{"n_layer": 10, "d_model": 192, "n_head": 6, "n_kv_head": 6, "head_dim": 32, "d_mlp": 960, "vocab_size": 1024, "activation": "gelu", "norm": "layernorm", "norm_place": "pre", "norm_eps": 1e-05, "positions": "learned", "qk_norm": false, "attn_scale": 0.177, "bias": "none", "tie_embeddings": true, "parallel_block": false, "init": "normal", "init_std_qkv": 0.0272, "init_std_o": 0.00608, "init_std_up": 0.0272, "init_std_down": 0.00272, "optimizer": "muon_variant", "lr": 0.00567, "lr_mult_o": 3.0, "lr_mult_down": 3.0, "beta1": 0.95, "lr_head": 0.00594, "grad_clip": 0.5, "warmup_steps": 200, "schedule": "wsd", "decay_fraction": 0.868, "decay_shape": "linear", "final_lr_fraction": 0.05, "batch_tokens": [8192, 16384, 32768], "seq_len": 2048, "doc_mask": false, "train_tokens": 123500000, "steps": 7972, "dataset": "wikipedia_en"}
MLP neurons of a small language model. Each row is named by its layer, matrix (up: input weights) and neuron, and shows model dimensions 128-191. Each number is 128 + 32 x the weight over its row's rms, rounded and kept within 0 to 255.
After each neuron's rows, "fires after" lists the tokens most often just before its 100 highest values on Wikipedia text that the model never trained on. A number after a token or word is its count.

L5.up437 [141 146 178  83 164 113 115 142  80 134  83 104  42 135  76 104 134 158 150 127 213 109 116 126 134  99 159 108 158 129 114  77 152 188 111 127 141 131 114 132 135 161 112 100 130  99 100 176  88  96 114 180 126 137 165 153 109 151  72 106 163 147 106 136]
fires after: ": " 12, "e" 11, "^" 10, "im" 8, "O" 6, "man" 6

L3.up110 [ 98 155 152 102 115  29 146  93 130 151 156 215 108  88 142 139 116 132 196 213 152 144  96 105 155 125 112 166 122 149 131 164 148 121 104 128 165 125 132 167 120 173 142 100 154 163  99 191 104 160 126 124 123 139 129 121 120 134 138 123 117 132 130 143]
fires after: "\n" 35, "| " 14, "|---|---|---|---" 12, ":" 7, "Th" 7, "opul" 6

L5.up89 [ 88  96 140  93 101 107 166  76 122 109 194 102 154  78 138  77 122 130  83 125 158 138 103 151 176 124 176  66 157 118 154 117 171 145 188 181  97 155 164 157 165 119 102 126 118 139 113 108 109  51 140 134 147 151 103 162 172 146 102 134 146 125 143 121]
fires after: "y" 11, "c" 9, "er" 9, "a" 9, "on" 9, "ro" 8

L3.up694 [126 157 131 139 126 168 111 172 122 151  96 117 172 147 174 136 189 167 158 124  91 147 188 143 135 140 183 127 138 131 107 159  86 176 103  80 100 115 147  87 148 115 135 121 130 109 108  99  98  99 158 108 101 177 119 175 145 143  96 120 100 126 138 128]
fires after: "the " 28, ", " 13, "The " 7, "when " 4

L3.up765 [133 140 116 145 190 138  98 169 108 129 111 134 202 123  95  98 112  94 139 103 167  98 181 131 141 104 157 155 138 101 112 186 128 134 117 123  95  63 100 121 125 159  87 113 116 167 156  48 121  70 144 142 163  84  96  89  84 125 146 177 135  67 167 131]
fires after: "-" 41, "C" 8, "3" 7, "N" 4, "1" 4

L5.up205 [141 182 125 107 100 122  93 152 120  95  86 218 152  76 107 133 121 110 170 196 123  89  73  83 156 100 134 135 125 129 110 143 163 119 118 152 169 137 151 130 147 148 172 142 107 150 144 141 123 109 120 161  92 134 144  84 150  75 168 124 154 176 101 112]
fires after: "| " 28, "T" 17, "R" 10, "es" 7, "U" 7, "N" 5

L5.up357 [155 151  98 148 121 115 131 118 118 116 115  66 127  65  91 144 128 121  93  79 152 165 132 113 140 156 153 172 146 124  76 128 125 185 171 204 172 132 171 123  81 134 144 126 116 164  93 140 181  81 116 127 155 146 104 118 143 152 158 106  91 107 141 140]
fires after: "\n" 11, "ou" 10, "Ar" 9, "u" 9, "bo" 8, "m" 8

L3.up458 [136 112 115 111 131 155 118  82 173 106 114 147  86 148 140 153  94 110  96 127 174  88 143 136 137 181 153 137  96 131 147 115 130 162 105 137 137 147 138 125  54 130 185 117 117  96 121 206 102 140 102  72 126 162 107 186  74 126 153  95 154 159  89 105]
fires after: "the " 23, "S" 10, "sec" 8, "ir" 7, "P" 6, "'" 4

L5.up361 [121 168 118 145 110  74 118 157 171 120 116 111 158 111 142  90 145 156  75 135 120 169 166  91 142 175 155 121  99 139 122  99 195 175 100 113 173 108 120 121  66 155 111 122 161  88 131  93  75  89  96 144 144 159  88  69 149  91 138 136 135 122 154  88]
fires after: "di" 23, "li" 21, "par" 9, "ti" 5, "o" 5, "le" 4

L2.up697 [148 151  94 170 104 151 131 102 146 209  85 122 130  78 115 127  68 134 122 101 109 141  57 134 105 137 138 141 144 182 122 111  96 128 120 179 144 115 119 229 106 152 102 127 133 113  86 109 119 170 115 103 133 124 162 106  55  58 156 136 140  77 149 175]
fires after: "| " 34, "P" 8, ": " 7, "c" 5, "C" 5

L5.up668 [100 130 132  71 123 111 153  84  79 150 100 131 141 146 128 127  98  83 172 107 147 177 103 112  97 161 115  86  86 133 134 117 143 129 106 130 131 113  60 177 115 139 129 109  84 114  57 131 157 160 103 144  98 123 133 185 126 154 157  81 148 158 182 125]
fires after: "as" 16, "ap" 10, "t" 9, "ed" 8, "ut" 7

L3.up251 [124 164 145 222 173  91 148 120 120 135 119 200  56 141 136 117 154 137 117 181 102 126  74 108 188  89  66  82 129 131 119 132 118  93 108 125 127 148 163 132 131 142 161 144 144  64 108 108 121 134 108 138 144  73 112  95 108 136 114 108 141  70 113  77]
fires after: "m" 15, "w" 11, "t" 9, "y" 8, "s" 8, "e" 8

L5.up234 [114 143 204  68 123 153 134 138 145 143 159  86 131 139 142 109  99 185  95 126 105 101 119 177 110 177 119  89 120 102 119 114 116 173 145 104 106 123 141 123 105 153  97 144  98  85 162 126 102  82 176 196 136 111  96  68 155 134 130  83 153 124 163 167]
fires after: "li" 19, "Di" 12, "ist" 9, "di" 9, "h" 7, "y" 5

L5.up900 [173 162 141 141 114  93 117 110 105 125 114 161 120 133 152 156 138 124 162 140 100 170 111 123 126 204 104 113 120 130 155 155 134  86 105  99 132 116 158 176 131  21 173 168 141 116  70  69 122  45  89 165 189 132 125 108  91 121 111  63 148 113 144 147]
fires after: "l" 13, "R" 13, "s" 9, "K" 8, "T" 6, "j" 5

L3.up911 [153  94 171 132 179 145 193 140 145 151  97 177 213 130 106 145 196  60 167 157 121  94 121 176  52 126  99 121 143 136 136  47  77 110  94 140 120 165 133 128 134 187  91  65 154 105  92 135 111  65 191 174 153 115 158 115 114 105  90 150 174  78  60  98]
fires after: "C" 23, "B" 12, "H" 11, "c" 9, "w" 8, "Gr" 8

L2.up493 [177 119  63  80 142 102  97 132 109 175 124 157 116 135  86 104 104 132  83 104 134 104 117 147  53  72 190 200 154 168 142 113 112 124 163 145 151 141  90 191 157 173 142 141 159 177  95  70 136 145  51 110 165 112 122 138  42  73 118 157  82 190 178 101]
fires after: "| " 31, "; " 6, ", " 6, "Univers" 5, "d" 4, "C" 4

L3.up881 [113 145 115 130 126 114 119 176 158 164  86 118 116 111  72 118  65  98 128 157 205  79 150 168 125 142  88 147 120 143 104 151 155 169  79 194 117  60 103 176 162  89  83 150 101 147 125 135  91 104  98  92 103 143 125 136 176 125 211 156 149 124 105 105]
fires after: "(" 19, "k" 9, "s" 7, "0" 6, "C" 5, "1" 4

L3.up690 [109 124 172 102 150 148  96 165 131 117 113 152 160  75  66 101 133 118 126 136 170 140 104  94 138 208 169  76  85 204 136 105 126 173 142 134  69  99 146  97 122 173 105  91 157 107 109 188 103 169 146  66 118 132 116  89 155 160 102 149  99 132  82 135]
fires after: "- " 40, "s" 7, "st" 5, ")" 4

L5.up215 [130 124 143 117 196 171 126 149 135 202 121  77 101 106 141 159 134 115 129 132 156 109 168  94 136 144 180 113 163 114 180 143 132 158 135 142 116 191 123 166 148  88  89 138 166 136  76 100 119 106 160 101 131 146  90  97 147 182 130  58 161  59  63 172]
fires after: "g" 18, "j" 18, "r" 12, "R" 11, "ed " 6, "Al" 5

L5.up418 [120 123 135 135 105  83  93  95 151 136  98 117 196  71 164 112 187 126 196 113  97 129 124 162 136 177 109 165 143  83 155 158 157 134 168  82 140 130 110 168 147  77 121 189 160  95 137 108 104 120 121 112 110 174 157  63 125 144  82 185 200  80 122  93]
fires after: "P" 20, "l" 13, "Z" 11, "ch" 9, "N" 9

L5.up335 [140 124 108 148 139 114 115 179 167 122 111  88 165 121 125 101  88 147 151 206 123 104  95 155  91 100 177  97 142 123 109 126 119 133 152 140 125  72 145 111  84 106 215 167 151 133 108 196  92 147 123  74  83 147 113  97 105 143 136  49 111 117 175 110]
fires after: "om" 18, "am" 11, "p" 11, "ad" 7, "ap" 7, "P" 6

L3.up652 [146 115 182 125 135  46 161 149 161 118 114 151 118 109 120 170 117 126 147 112 158 120 130 104 160 148 115 177 114 114 135 170 147 155 132 133 122  81 156 203  81 108 123 141 170 149  55 188 105 120 137 179 108 118 125  75 154 102 147 107 148  93 194  90]
fires after: "\n" 60, "th" 4, "\n\n" 4, "A" 4, "Th" 4

L5.up762 [169 101  81 105 123 150 117 127 113 148 106  73 110  90 105 153 122  93 185  99 195 120  76 112 178 143 200 122 146 103 150 132 182  70 137  84 154  84 132 199  84  82 129  80  26 149 156 111  95 182 132  75 129 145 175 133 123 142 170  84 180 120 168 161]
fires after: "it" 13, "t" 12, "ed" 11, "opul" 10, "rec" 8

L5.up282 [174 141 123  72 186 114 168  60 177 138  77 160  86 138  92  93 117 103 123 167 130 162  99 209 144 165 144  69 146  73 147 142 143 121 139 141 123 151  81 123  86 157  59  92 150  83 165 141 121 124 144 163 174 175 145 152 138 212  80 144  99 134  77 164]
fires after: "h" 19, "ar" 15, "l" 9, "ow" 6, "th" 5

L5.up474 [ 85 147 120 104 141 128 105 103 135 172  63  98 183 158 132 172 152 133 156 161 109  64  98  83 103 139 168 148 166 131 187 159 124  29  86  78  92 149 117 130 115 141  63 109 139 150 158 114 152 167 160 140  71 141 171 144  74 130 146 134 134 129 123 162]
fires after: "U" 24, "P" 9, "p" 9, "′" 8, "res" 6, "um" 6

L2.up111 [139 150  94 103 163 159 131 137 105 160 137 185 182 195 110 134  80 132 152 126 147 148  89 115 122  93  91  74 116 150  77 104 173 110  98 109 181 186  88 130  89  74 104 181 145 158 100 145  78  90 109 144 112  94 185 134 175 154  93 123 182 121 125  71]
fires after: "\n" 55, "P" 12, "^" 12, "00" 4

L5.up888 [ 66  75 117  36 103 172 100 106 197 123 154 162  95 129 159 128 143 146 108  89  97 141 148 174 120 107  81  66 123 110 204 142 129 155 178 153  98 142 178 150 161 117 135 170 127 123 127  85 128 135 137 140 133 109 111  92 114 162 130  95 136 150 150  94]
fires after: "s" 25, "a" 14, "es" 11, "us" 6, "um" 5, "ers" 4

L5.up213 [163 102 128 134 126 138 139 129  96 146 117 147 163 106 103 149 153 110 158 127 173 117 144 132  96 108 152 123 226  99  94 177  17 101 102 186 147 173 117 127 114 146 143 151 112 130 113 211 150 106 181  97  86 151 153 101 110 115  92 170 159  95 150  97]
fires after: "Gu" 24, "u" 18, "B" 16, "i" 8, "bu" 6

L5.up439 [106 147  76 129 101  61 158 180 131 155 112 125 148 123 112 140 168 140  94 136 102 143 125 141 131 172 123 150 167  63 142 116  43  94  87 191 171 136 128 127  19  97 138 100 120 102  75 134 121 164 153 137 138 166 127  98  94 155 158 155 171 114 117 180]
fires after: "ran" 13, "i" 9, "an" 9, "e" 8, "u" 7, "ber" 5

L5.up460 [128  85 123 200 155 123 159 182 141 144 102 105 160 114 126 118 166 137 107 141 133 146 116 175  90  98 131 108 118 157 146 129  76 124 107 200 194  96 123 150 110 110  97 168 134  75 138 149  95 135  89  95 104 110 111 111 162  81 103 120 177 120 102  91]
fires after: "c" 42, "d" 9, "C" 8, "de" 8, "t" 4

L5.up543 [147 113 124 128 141 156 176 130 130 116  82 174  39 128  78 190 130 140 144 138 140 101 143 110 122 112 122 143 126  65 177 168 115  75  64 129 148  90 134 101 124 110 161  70  82 153 135 184 116  71 151 125 129 131 150 135 102  77  97 156 161 130  98 168]
fires after: "\"" 26, "ou" 13, "'" 13

L2.up691 [146 103 153 191 174 127 157 126 115 129 104 130 117 167 104 104 145 120 102 112 115 146 129 105  95 104 140 131 141 162  86  72  78 159 124 140 132 153 119  94 122 115 139 160 112 133 153 104  93 105 106 131  89 141  80 130  64 167 137 133 131  98 163 158]
fires after: "| " 34, "6 " 6, "1 " 6, "9 " 5, "2 " 5, "3 " 5

L3.up320 [117 174 116 169  63 110 138 112  88 109 139 174 169 160 161 133 158 127  95  91 112 131  88  95  91  95 183 192 139 126 156 169 179 138 169 111 134  67  96 128  89 133 146 127 110 168 175 163 142  94  85 123  94  12 193 108 127 154 138 158 127 118 121 100]
fires after: "| " 15, "E" 10, "A" 9, "- " 8, "ate " 7, "Can" 7

L5.up509 [182 189 113 102 118 127  96 159 118 127 135 137 203  94 131 162 159 112 112  92 133 133 126 142 158 137 158 113 126 140 164  67 173 126 124 176 123 117 151 114 104 149  68 124 108 104 154 139 125 143 167 182 159 115 129  93 145  44 106 134 137 177 109 168]
fires after: "pe" 21, "P" 19, "p" 16, "pr" 10, "e" 6, "comp" 6

L5.up340 [121 150  93 162  85 121 126  75 102 113  71 149  96 153 120 187 154  55 146  83 160 106 172  80 130 137 106 177 104  84  57 122 112 107 140 198 153 108 198 135  80 101 125 116 156 102 123 146 148 105 149  87  79 115 126 122 133 150 130 167 108 108  92 119]
fires after: "n" 32, "bec" 29, "si" 6, "I" 4, "," 4

L5.up310 [ 71 131 107  78 185  91 132 204 173 115 132 140 148 125  87 116 198  78 128 181 127  82 100 155 132 106  93 142  87 129 161 116 178 101  83 178  98 179 118 129 131  85 148 159 183  76 159 107 195 181 112 119 145 142 127 175 121 101 158 157 142 104 118 168]
fires after: "g" 17, "d" 15, "opul" 8, "og" 6, "am " 6

L2.up799 [165 141 160 159 142 141 175 132 113 164 154 172  35 160 145 182  75 147 134  67 164 172 134 106  87 181 139 124 117 132 166 144 176 109 109 119  78  97 141  98 170 111 115 141 145  26  91  90 103 194  93 189 130  95 148 171 146 144 108 134 139 110 119 110]
fires after: "s" 30, "l" 13, "h" 7, "k" 4, "the " 4

L5.up433 [127 130 203 156 125 101 160 161 162 117  85 152  92  82 121  82  85 156 149 205 142  90 115 145 110 126 163 114  92 132 112 114  90 123 120 122 130 172 121 126 130 151 125  88 157 177 168 131  96 103  84 104 109 172 135 137  68  95  51 139 178  79  94 103]
fires after: "m" 20, "on" 9, "im" 8, "ex" 8, "M" 6, "li" 6

L5.up691 [176 109 153 124 108 153 156 110 112  89  77 143 217 151  90 159  79 134 168 100  73  81 115  95 163 145  90 106 160 144 121 157 165 148 140 191 161 163 144 101 125 160  89 110 123 125 144 138 167  98  52 114  84  90 213 100 136 109 124 137 111 135 158  89]
fires after: "\n" 32, "- " 28, "T" 12, "E" 10, "P" 7

L5.up237 [ 88  70 178 177  98  86 216  92 122  99  95 155 129 127 125  79 113 120 150 133 140 122 127 147 127 155 158 101 109 124 149 172 138 106 166 157  91 123 125 176 117 142 139 163 152 155 122 168 120 153 177  97 141 133 130  82 109 107 145 163 163 113 144 123]
fires after: "f" 37, "A" 14, "2" 10, "1" 8, "th" 7, "ad" 6

L5.up264 [155 131 162 230 126 147  93 122 133 112  25 220 148 117 186 129 155  97 106 136 119  86 167  76 114 173  83 136 129 121 167 145 114 129 120 169  85 130 131 121 116 114 121 116 159 126 132 127 128 145 146 157 165  68 120 131 147 130 155 107 152  92  95 134]
fires after: "s" 22, "of " 16, "S" 14

L3.up578 [150 130  70 141 163  77 153 127 122 132 114 187 103  67  66 133 166 173 137 103 155 100 145 165 190 151 159 133 135  81 119 126 141  92 156 150 149  82 159 123  99  93 121 155 126  99 116 160  78 145 139 122 131 153 135 103 125 148 185 120 155 130  81 203]
fires after: "t" 13, "it" 8, "Y" 8, "ing" 8, "S" 8, "'" 5

L2.up425 [ 87 117 124 154 130 182  86 138 165 112 125 146  77 135  83 126 151 193 135  93 137 124 129 157 118 104 156  92  91 162 156 146  76  99 184 119  91 105  91 126 137  87 215 118 135  84 165 144 125 155 115 105 143 156 128 184 168 117 155 114  94 106 168  93]
fires after: "of " 14, "for " 9, "in " 9, "at " 7, "ing " 6, "from " 5

L2.up863 [192 129 171 117 150  79 143  84 102 140 134 100 150  97 124 122  86 142 175 115 103 157 118 102 141 140 142 119 108 192 174 111 141 136  66 104 129  89 100  74 140 104 141 103 161 158 119 193 116 156 131 127  97 121 134 120  99 124 139  98  65 115 163 141]
fires after: "| " 31, "\n" 18, ". " 12, "M" 6, "- " 6, "bec" 5

L5.up170 [125 128 149 139 116 187 178  99 173 110 127 186  87 138 101 149 176 164 154 131  99 156  68  67 174 144 138 106 162  98 105  88 141 143  88 168 180 121 120 200 103 121 127  84  65 193 105 106 155 117  88  87 106 150 120 119 154 181 140 108 121  84 147 111]
fires after: "h" 22, "\n" 10, "im" 9, "ay" 6, "g" 4, "/" 4

L5.up615 [130 155 151 117 118 154 144 142 113 109 101  46 121  80 138 134 142 181 130 104 101 121 119 132 126 105 148  83  67 153 126  85 204 172 116  87 126 175 134 106 111 133 152 131 118  70  79 135 135 112  77 135 133 141 127  92 158 118 146 106 146 118 122 130]
fires after: "f" 20, "n" 13, "d" 12, "al" 11

L5.up480 [ 84 117 154 149 100  75 133 105 126  88 121 140 120 156 174 110 178  91 143 102 132 130  65  81 112 170 106 148 104 118 146 124 154 186 193 158 206  76 146 167  68 183 171 192 141 130 150 125 127 128 132 147  85 148  94 107  94 174 135 150 145 117 114  71]
fires after: "A" 43, "J" 8, "P" 8, "S" 7, "M" 6, "Z" 4

L3.up429 [ 80 125 108  88 125 131 158 130 143 124 111 126 143 126 178 162 157 206 109  55 109 132 165 195 127 101 169 111  86 112 191 137  80 137 106 120 115 155 150  98 150  83 150 141  88  74 144 115 164 115 118 151 108 102 203 126 159 150 142 155 131  96 144 106]
fires after: "the " 30, "The " 9, "n" 5, "f" 5, "\n\n" 4

L2.up129 [ 93 169 159 175 112 127 138 130 141 133  25 176 100 177  87  87 114 151 113 132 158  88  71  98 148 151 123 118 142 142  68  94 151 127 155 158 159 145 102 121 125 167 148 157 125 208 103 181 146  78 124 113 111 117 112 110 181 194 172 135 106 151 110  92]
fires after: "\n" 97

L2.up568 [184 149 132 139 126 145 161 126 113 121 132 114 112 178  67 145 132 150 109 117  89 135  93 149  65  75 159  87 113 204 121  44 117 167 120 132 131 130  80 138 156 236 107 132 125 150 106 142 155 164 170 131 153 125 137 186 129 147 160  98 157 134  95 173]
fires after: "| " 61, "8" 8, "2" 6

L5.up588 [ 91 160  89 179 155 146 108 136 144 129 126 113 129 150  91  96 152 125 185 170  94 136 126 113 135 112 151 122 101 184  86 162 147 112 153 163 175 100  77 140 124 109 162  96 125 127  94  74  93  97 128 129 131 153 127 135 114  64 168 149 124  91 144 105]
fires after: "U" 20, "A" 12, "c" 11, "inc" 10, "si" 6, "I" 6

L5.up148 [169 135 130 176 180 134 125 125 129 128 168 153  97  57  97 135 105 103 154 124 118 127 108 202 108 142 140 158 144 149 100 109 125 122 144 110 104 144 164  80  65  92 166 112 128 180 162 198 132 122 105 136 145 143 143  89 165 110 108 109 155 125 195 134]
fires after: "ac" 16, "ou" 10, "m" 8, "il" 8, "ic" 5, "fac" 4

L5.up833 [142  96 128 120 119 135 145 143  93 142  97 113 185 132  96 105 106 167 111 115 137 140 144 113 127 122 157 124 102 168 158  85 117 153 119 130  68 116 112 108 119 125  77 151 176 120 155 181 154 138 146 118 155 156 101 133  87  72 163  95 111 115 147 151]
fires after: "c" 18, "p" 13, "e" 11, "en" 7, "on" 6, "an" 5

L5.up324 [ 82 155 110 147  90 147 183 117 118 162  80 191  94 145  74 108 138 132  91 145 158  63 126 104 104 156 180  56 132 108 149 146 162  97 100 140 150 150 132 128 129 109  37 126  96 153  55 144 125 118 118 110 131 116 129 118 134 133 134  81 146 176 146 147]
fires after: "s" 24, "was " 23, "is " 8

L5.up941 [101  90 165 164 110 108 127  84 158 138  93  84  95  70 180 131  56 127 135 151 120 104 128 116  72  81 104 178 123 129 147 120 154 127 146 114 143 115 198 104 117 139  83 126 151 167 109 159 107 119  94 120  58 148 120 139 137 119 172  96 172 149 141  82]
fires after: "li" 13, "m" 12, "em" 11, "ou" 11, "a" 7, "si" 6

L5.up413 [110 141 146 165 190 143  97 141  96 169 147 113 111 151  96  62 117 125 125 121 135 158  86 143  80  78 156 106 102 108 163  51 151 152 117 127 113 129 121 180 149 144 147 206  96 122 119 178 121  95 187 101 131 129 171 103  75 118 148  85  65 137 151 158]
fires after: "2" 25, "^" 16, "f" 8, "illi" 6, "0 " 5, "0" 5

L3.up371 [149 153 183 134  45 118 158 181  85 175 129 161 165  81 114  98 150 115 190 117 156 102 151  85 108 172 101 129 145 141 114  81  79 127 168 179 113 147 104 126 150 160 125 205 144 203 111 163 188  85 171 159 113 113  53 155 171 129 149 132 133  79 129  56]
fires after: "\n" 69, "8" 5, "C" 4, "0" 4

L5.up909 [121 123 117 118 108 158 108  95 180  78 120 128 122 149 120 178 132  73 188 166  88  74  98 102 155 126 151 165 115 140 118 125 139 139 130  84 150  66 105 110 177 129 149 138 129 126  75  91 143 125 126 154  77  90 119 135 102  75 104 134 171 127 150 145]
fires after: "res" 15, "pro" 11, "ec" 10, "U" 10, "ra" 6

L5.up471 [144 142   0 108 131  90 167 175 193 118 146 152  82 120 124 130 149 169 146  67  89  87 125 140 105 112 141 182 120 129  58 164 107 160 146 130 118 141 152 171 161 114 134 181 136 126 114 172  79 113  63 105 157  85 121 109 159 109  47 145 148 133 121 100]
fires after: "c" 14, "mi" 10, "St" 9, "C" 8, "er " 6, "r" 5

L5.up269 [182 103 155 132  98  66 165 167 142 161 109  73 172  77 101 126 147  92 130  86 134 163 111 172 177 114 103 101 128 156 121 122 158 137 119 141 187  72  99 114 150 162 139  94 129 151  88 203 115  98 101 187 106 134 141 117 128 104  83 138 129 109 157 109]
fires after: "A" 32, "T" 17, "U" 12, ": " 12, "O" 9

L5.up298 [153  85 171 140 135 129 178  80  75 162 127 163 154 172 106 171 115 145  92 117 133 163  98 114  99  79 137 118 182 148 112 109  43 110 117  57 150 198 130 196 133 132  88 112 128  89 129 132 180 175 114  96 108 147 114 143 156 107 162 141 134 118  99  83]
fires after: "ot" 17, "n" 11, "2" 10, "pres" 9, "sid" 8, "on" 5

L2.up796 [128 205 121 114  68 151 143 159 132 167  69  98  89 164  78 139 142 116 164  91 126  47  74 192 172 134 127 164 111 156  68  86 155 142 165 192 133 175 124 107 102 101 130 174 175 161 125 118 100 144 124 135 126 134  88 128 139 119 111 127 142  64 130 107]
fires after: "\n" 89

L5.up488 [118  77 113 148 100  95 190 162  17 119 119 188 154 124  85 125 149 135 165 175 153 155  83  80 125 102 144 122 134 128 133 113 154 121 134 103  90 110 149 125 109 143 133 117 127  84 152 185  99 111 102 117 140 194 153 132 100 131 141  90 114 154 110 145]
fires after: "s" 14, "m" 11, "st" 11, "y" 10, "th" 9, "id" 8

L5.up482 [164 100  55  50 138 133 139 169 144 167 129 161 140 116 136 144  90 150 163 143 123 134 101 175  79 136  80  92  94 113 148 158 108 180 102  63 106 139 124  63 103 118 101 130 183 162 103 148 158 114 123 125 134 160 213 104  63 171 116 134 172 162 114 144]
fires after: "ar" 17, "l" 16, "An" 10, "li" 6, "H" 6

L5.up274 [108 131  99 215 133  63 193  95 113 135  83 132 131 134 137 111 148 112 180 105 115  86 134 134 135 139 153  74  39  89 165 143 125 160 118  87 113 138 160 177 148 162  96 217 154 115 104  84 132 155 103  95 142 123 143 118 116  67 106  87 170 146 144 108]
fires after: "2" 28, "3" 16, "to " 15, "1" 10, "0" 6

L3.up280 [108 177 144 136  86 122  96 133 135 120  87 156 225 142 165 115 100 136 121 101 142  90 145  76 214 171 215 145 114 144 121  94 120 135 160 157 123 131 119 144 127 109 201  98 107 150 176 123 130  51  83 138 118 181  95 119 181  85 125  91 121 122 160 118]
fires after: "E" 14, "Ch" 13, "S" 11, "T" 9, "U" 8

L3.up523 [130 123 155 150 148 148 124 150  87 118 101 131 123  99 153 106 146  87 176 115 116 110 150 154 119 112 129 117 124 135  40 128 137 133  51  93 135 135 147 141 135 178  90  88 118 158 107 116 175   0 132 137 138 109 111  96 200 125  88  83 144 134 145 101]
fires after: "H" 33, "R" 11, "T" 9, "e" 8, "J" 6, "w" 5

L5.up591 [166 145 130 142 124 126 108 147  86 102 110 110 150 141 125 147 127 142 129 119 203 102 163  92 147 127  86 139 178 163 112 105 130 114 111 154 185 165 133  60  87 116  66 128 118 101 110 144 139  99  84 159  55 157 178 164 112  75 199 121 104 111 125 112]
fires after: "oc" 26, "ing" 11, "Coun" 8, "ic" 7, "op" 7

L5.up425 [172 147  94 138 193 153 161 143  97 168 149 141 103 130 141 132 161 143 144  84 105 138 160  37 108 115 162 123 141 105 109 180  68  84 140 125 117 126 167 116 115 158 121 117 165  97 165 131 135 142 163 108 140 115 170  64  73 152 102 133 178 114 116 187]
fires after: "'" 19, "ou" 9, "be" 9, "I " 6, "k" 5, "ain" 4

L5.up683 [185 139  88  78 115 129 185  98 193 143  71 180 128 111 101 157 161 121 164 159 118 123 128 134 117 114 135  66 141 158 131 155 139  79 131 156 181  77  81 178  97 101 136 179  95 158 132 111 135 134 166 110 159 145 121  98 104 130  91  94 121 149 113 170]
fires after: "M" 21, "H" 13, "S" 11, "h" 10, "was " 9, "s" 7

L3.up726 [152  82 111  93 145  96 106 107 144 104  16 150 176  99 178 110 116  89 143 113 119 111 118 121 110 123 116 172 100 135 141 144  72 126 125 143 137 100 135 230 145 172 179 171 124 146 121 160 128  71 144 134 102 144 105 152 180  96 109 131 102 126 160 116]
fires after: "T" 20, "E" 16, "O" 11, "B" 9, "G" 6

L5.up610 [111 110 140 108 118 131  46 206 152 129 138 152 114  73 165 205 136 122 134  68 115 164  71  80  53 114 142 166 190 127 113 100 158 148  62  68 136  54 157  53  81 132 131 197 134  92 157 118 116 115  73 132 147 121 110 141 148 131 120 127 161 128  96 109]
fires after: "pr" 32, "Pr" 13, "E" 7, "Br" 6, "ra" 6, "R" 6

L5.up387 [178 131 167  98  70  96 154 177 121 108 127  93 122 140 102 115 206 112 133  97 164 179 130 112 139  90 113  95 112  94  96 123 120 152 168 119  90 103 112  92  93  66  79 105 115 150 106 100 132 104 157 139 140 123 147 122 124 138 145  63 110 115 118 129]
fires after: "bo" 18, "m" 11, "Ac" 10, "rec" 8, "wh" 7, "bec" 7

L5.up914 [116 152 130 148 142 110 109 110 136 117  87 111 106 155 127 128  32 136 151  70  97 173  70  78 207 135 163 121 134 136  70 109 170 109 142 151 157  93  49 108 157 176 120 170 102 156 108 125  94 124 145 167 148 132 168 142  89  78  65 103 196  93 170  82]
fires after: "A" 21, "I" 9, "U" 9, "K" 7, "S" 6

L5.up137 [164 152 139 124 100 150 105 159 123 141 120 116 153  97 161 128 119  35 117  36 111 118 134  74 157 153 116 145 115 133 169 112 183 172 113 128  73 117 168 122 109 107 140 174 129 104 135 113 158 149 156  79 124  85 152 177 111 139 112 153 132 165 160 157]
fires after: "pr" 25, "bec" 21, "en" 10, "Pr" 6, "Ch" 6, "fl" 5

L5.up214 [124 121 120 101 202 152 128 177 192 105 169 104 120  60 124 108 163 168 115 139 124  94  63 113 132 145 144 193 102 114 119 151  94 168 156 138 123 131 126 105 144 152 157 210 107 165  39 164 145 141 140  88 159 102 175 151 135 106 117 164 130 129  99 102]
fires after: "Nor" 16, "L" 14, "Gre" 11, "Al" 8, "El" 8, "l" 8

L5.up442 [161  75 154 169 111 173  98 148 126 100 141 173  97 171  77 160 164 103 131 119 151 112  92 109 126 128 138 146 120 122 118  80  82 135 120 124 100 166 125  63 132 109 175 102 136 134 149 122  95  92 108  92 163 101 115  69 115  67 178 144 165  96 111 127]
fires after: "Ch" 13, "of " 12, "ack" 11, "ch" 11, "| " 7, "st" 5

L5.up578 [158  75 152 121 118 120 139 119 176 124 162 162 160  92 112 106 173  99 158 154 165 105 107 151 127 180 138  71 145  82 154 128 136 159 108 148 104 209  93 146 134 135 157 144 171 166 132 148 193  51  69  93 155 144 134 133 114  92 176  82 140 181  96  98]
fires after: "ch" 19, "J" 12, "K" 10, "P" 10, "Ch" 7, "k" 6

L5.up24 [126 146 112 145 121 138 125 105 135 126 149 147  72 167 111  81  77 159 149 132  86 117 104 173 140 148 140  90 168  98 127  93 115 195  85 193  56 167 127 103 136 183 150 120 135  68 154 153 143 142 128 110  97 139 131 131  97 233 129 117  90 113 182 107]
fires after: "us" 20, "h" 16, "r" 13, "s" 13, "ak" 7

L5.up285 [146  71 177 126 118 150 123 136  94 118 166 123 166 104 124 110 107 146 131 169 144 158  91 112 118 107  88 109 134 116 169  64 186 110 218 150 101 151 141  96 136 150 121  91  97 127 153  87 124 143  93 175 142 140  24 162 110 118 118 158 101  95 163 105]
fires after: "o" 16, "a" 14, "ic " 7, "y" 7, "ation " 6, "y " 5